python train.py --d_model=192 --head_dim=64 --init_std_up=0.0265 --init_std_down=0.00235 --optimizer="muon_variant" --grad_clip=0.5 --batch_tokens=131072
MLP neurons of a small language model. Each row is named by its layer, matrix (down: output weights) and neuron, and shows model dimensions 0-191. Each number is 500 + 50 x the weight over its row's rms, rounded and kept within 0 to 999. Numbers have three digits each.
After each neuron's rows, "fires before" lists the tokens most often just after its 100 highest values on Wikipedia text that the model never trained on.

L9.down361:480520506605460470491484441436569571453467428458486424489593547483472572563547476470605535531389430557487482454583538491460471494489528567519517556613399532458407535517492537464399512517472478491521407588560497434501468540490434482510479598431420517504592554504427526546471501503464497536441468531550534456558477520483532426579582458487522570577552499507380529474480460501476467542491554590440560555486409418472535425499534566553520462486449484500466539462437468503433530475520563546536511464548562430519449397495470483450536456443517463422518534435550497586558549515550477461
fires before: ",", " the", " to"

L4.down120:463485593493497415488493544441515459475451483576549489533439533478489450493513496439532543589417436560467539427486411447556532534453619476583515434600544446567588526455536489581431442537484439489567513511504555547505557560446449458459481516623447496438489426465466430487425549496424561520438578447538462491469489547446571519403552482481533488502557547435535558455448428479546503492391566554477508467549518484494459474551455555530554517446479494528446533568566615496464517487546588536436458546533595545544450461467414430535526489457540575474486442502406551503568487507513475501
fires before: "=", " of", " in"

L10.down634:481562501426441490498484586514480494446545374454437422533401435521505494504533527551519504474487475471553471547549417560516470498557602377394521426473473415470566473502542539458441556500480552512510438534580485540512485502455594527529487452452490506491515531456494515511564495506424522597509475493530450559482550416497532407529465507520495533535508538546399540440477463520517426517610435645458481458444489567533589473429543565536487392496593407463443484496457605554544498539509465428455466553512479492516491574535499521515498551474565450469460565568546510584485594418524481534
fires before: " to", " with", " in", " as", "ta"

L2.down308:528589335440577541497466491533470507570444519524540547428535539503562417431401442545517516476548519503453535495506408480484511522506523515524440490480426483483506468531488502453496471494573607503405463450437554558495485517507552412479542618492458501454578459622439518492571533496573523461507421426444544516461587441451540417522489446545486495516520528587533499536432518499496494484524525477513454503651501483507473527570496475520520523441467574584455500476538469442490326437468514476532457555565478516492448531458451461512531473489433514602525458471596582425499534593517501468
fires before: "=", " |", "|", " (", ")", ":"

L9.down307:458451513512513396494521530483547456457479606499545523489596525471495525503502482484529533437480493476476402429515521476466516438497505528481479536542471451499584536547535547505586512457600478490585444551541533501471439544535551556479455507494532484517508474509449473422482429619410507432516551438597513442479510480455557518458462535588513491473588564448473510538561497491502455474491431530460467579520501554414534489521478474469475495474439525528398554483471524463556535511454441543521559445526433452456559410592586454394534488527502473523380515485628536534380458690533442419
fires before: "-"

L5.down224:514471460487404433604490511361559565651482489525427545473625487451496470498591457458529477519446427492505515506419468466533517463488527502505422446441431472511510520524467485522563563602470474460563509427495538579447482674516489527476423597467454512533465527513436401554498589577553476453481598517456442488489572485464461607432564482518499567503473512422496504477487475512580507489447577519439483561544518488527458490534492455514442545477442560518466518517578476455432495535535512474519485490551567541463512544599476562431442435497452550467527513486486544437488439417505530542
fires before: "="

L10.down80:510477564439502445533438522561506528392437487526493446475560490503439500469470467556428561513587431548469519504601400496545517485565474503498585491490547511476521487524520467522551494466556485448448460581470569586476477499525516430480516533564481473387486521539495540544511491565571548513472458413451430485563487527500531497505564528540459538513440551470407595506521519460478527639548594425442416562498459513415617445540482538488588516460361500499419535440443513389539511465497574438509468535527538593460519580482450514471494591479446503508490594404431517437551554472481517503
fires before: "\n", "=", "\n\n"

L4.down314:462502511585486578471473579551552537567568626525552584551640536434488520471423525447494470546513453483420574494503452439498513458519477493426565477562490461492529553487502430513485464463563442477494456517484443427494592438428541377594471475517501507545426509482480540531538396503488526499464461579401474462510531476508524533435442484554464539412555437482512535421523437470446468471472476575564555573545540489426509544471501463553434538478504498439487484471484481640533433514499491586405550571439538420553544482517403576532495460526445434410513472523513526552567532504480468565
fires before: " the"

L13.down125:406450516619493508437535465549560555451492482492555433601466463463388437487464484440493495482529355412517466539536535476501510562505453455470541508496460461576525451471504492435357422553542601508528521533550431576632492535490429526452497550480536464505521506491508503527527503615459456494492516508569502519477549529522521553501457552531506468541461476510528415531654493515524481460464464466449493450479486560507447444503431420430534401458554432456546513442423546561530583515549563582518543506486483438554573442504543540438524467449565530401527555539465518527516568528437470552
fires before: " with", "=", " to", " the"

L3.down735:522468561492497446563519465538498492608546553382593525495471472590548487509421486449508471476566559449463494469511527483515495470389531480464420510450518440451498498584592455525600502505486590474451470393499487492491490532546551493555606513466416501496491588494444543484519416550595479531444557450505498591558440528453448558444537530428438439434536481502459521476509523475497537502452410514579527401547445463506475439604369428568491539527467561568465443475455548491499429497431488484472477428466507554433494470601519544591500486588529460528532533476460514486536534571488607489
fires before: "\n", "-", "  ", " 1"

L3.down405:502509503485441490513505570549498439614533523428514476414529533462559430498378448518461440538537496545523485447555438419487576543588571491518534465483433517502546555544524433583386509430483458464514499552569551522512480543483434427545502477509460601527572500572471495582488470444611494492517482500415470568535446579435521539389490548507516391457472522450475435445507500579554493602538583498517484501521561527559522454540539385546500488459477529457392494466513470542493360470457507522475451515538542467470470440558489481537527468485399482472586521434476496516577530482586509418
fires before: "=", "\n\n", " the"

L3.down721:458464525491538476496571595501470507474525532409568554492488500542606558494374476511512542472596494462447478478481580488488488489413559496494391459457508504593509499504604484439512485541490517464396523455530489457427460511505497485542655581465470560460506507509441489507562445526590458537461530484459459499512435508488463497452579533463460496426584524565540442450552382491456521501399469507612510498515528520587528461566380501434445464488510575529436519449500511482462446451417517476534556507503504519416533526549491489522577458541512436566505505403516556559603560592401524508
fires before: "-", "|", "\n"

L3.down510:507622500551520498469541424560453472450548530492539474511483470470386514535523446543548525518524505509457478449437532496575485464489486515403552470499553506569487583428445613493465529535511417615546549527549563425469460527537569629511423462542550476479494575520576523481455483653506432483514484434463585460450444439510549522469552546534584541473528497554499452500509516507458519516512476519503553489441563501498597441454497426417566458459422375558437597504500457514525486447523595473467537481465432424409442549468462488478532536489481478537448426488494516513527605404462482449
fires before: "|", "-", "The"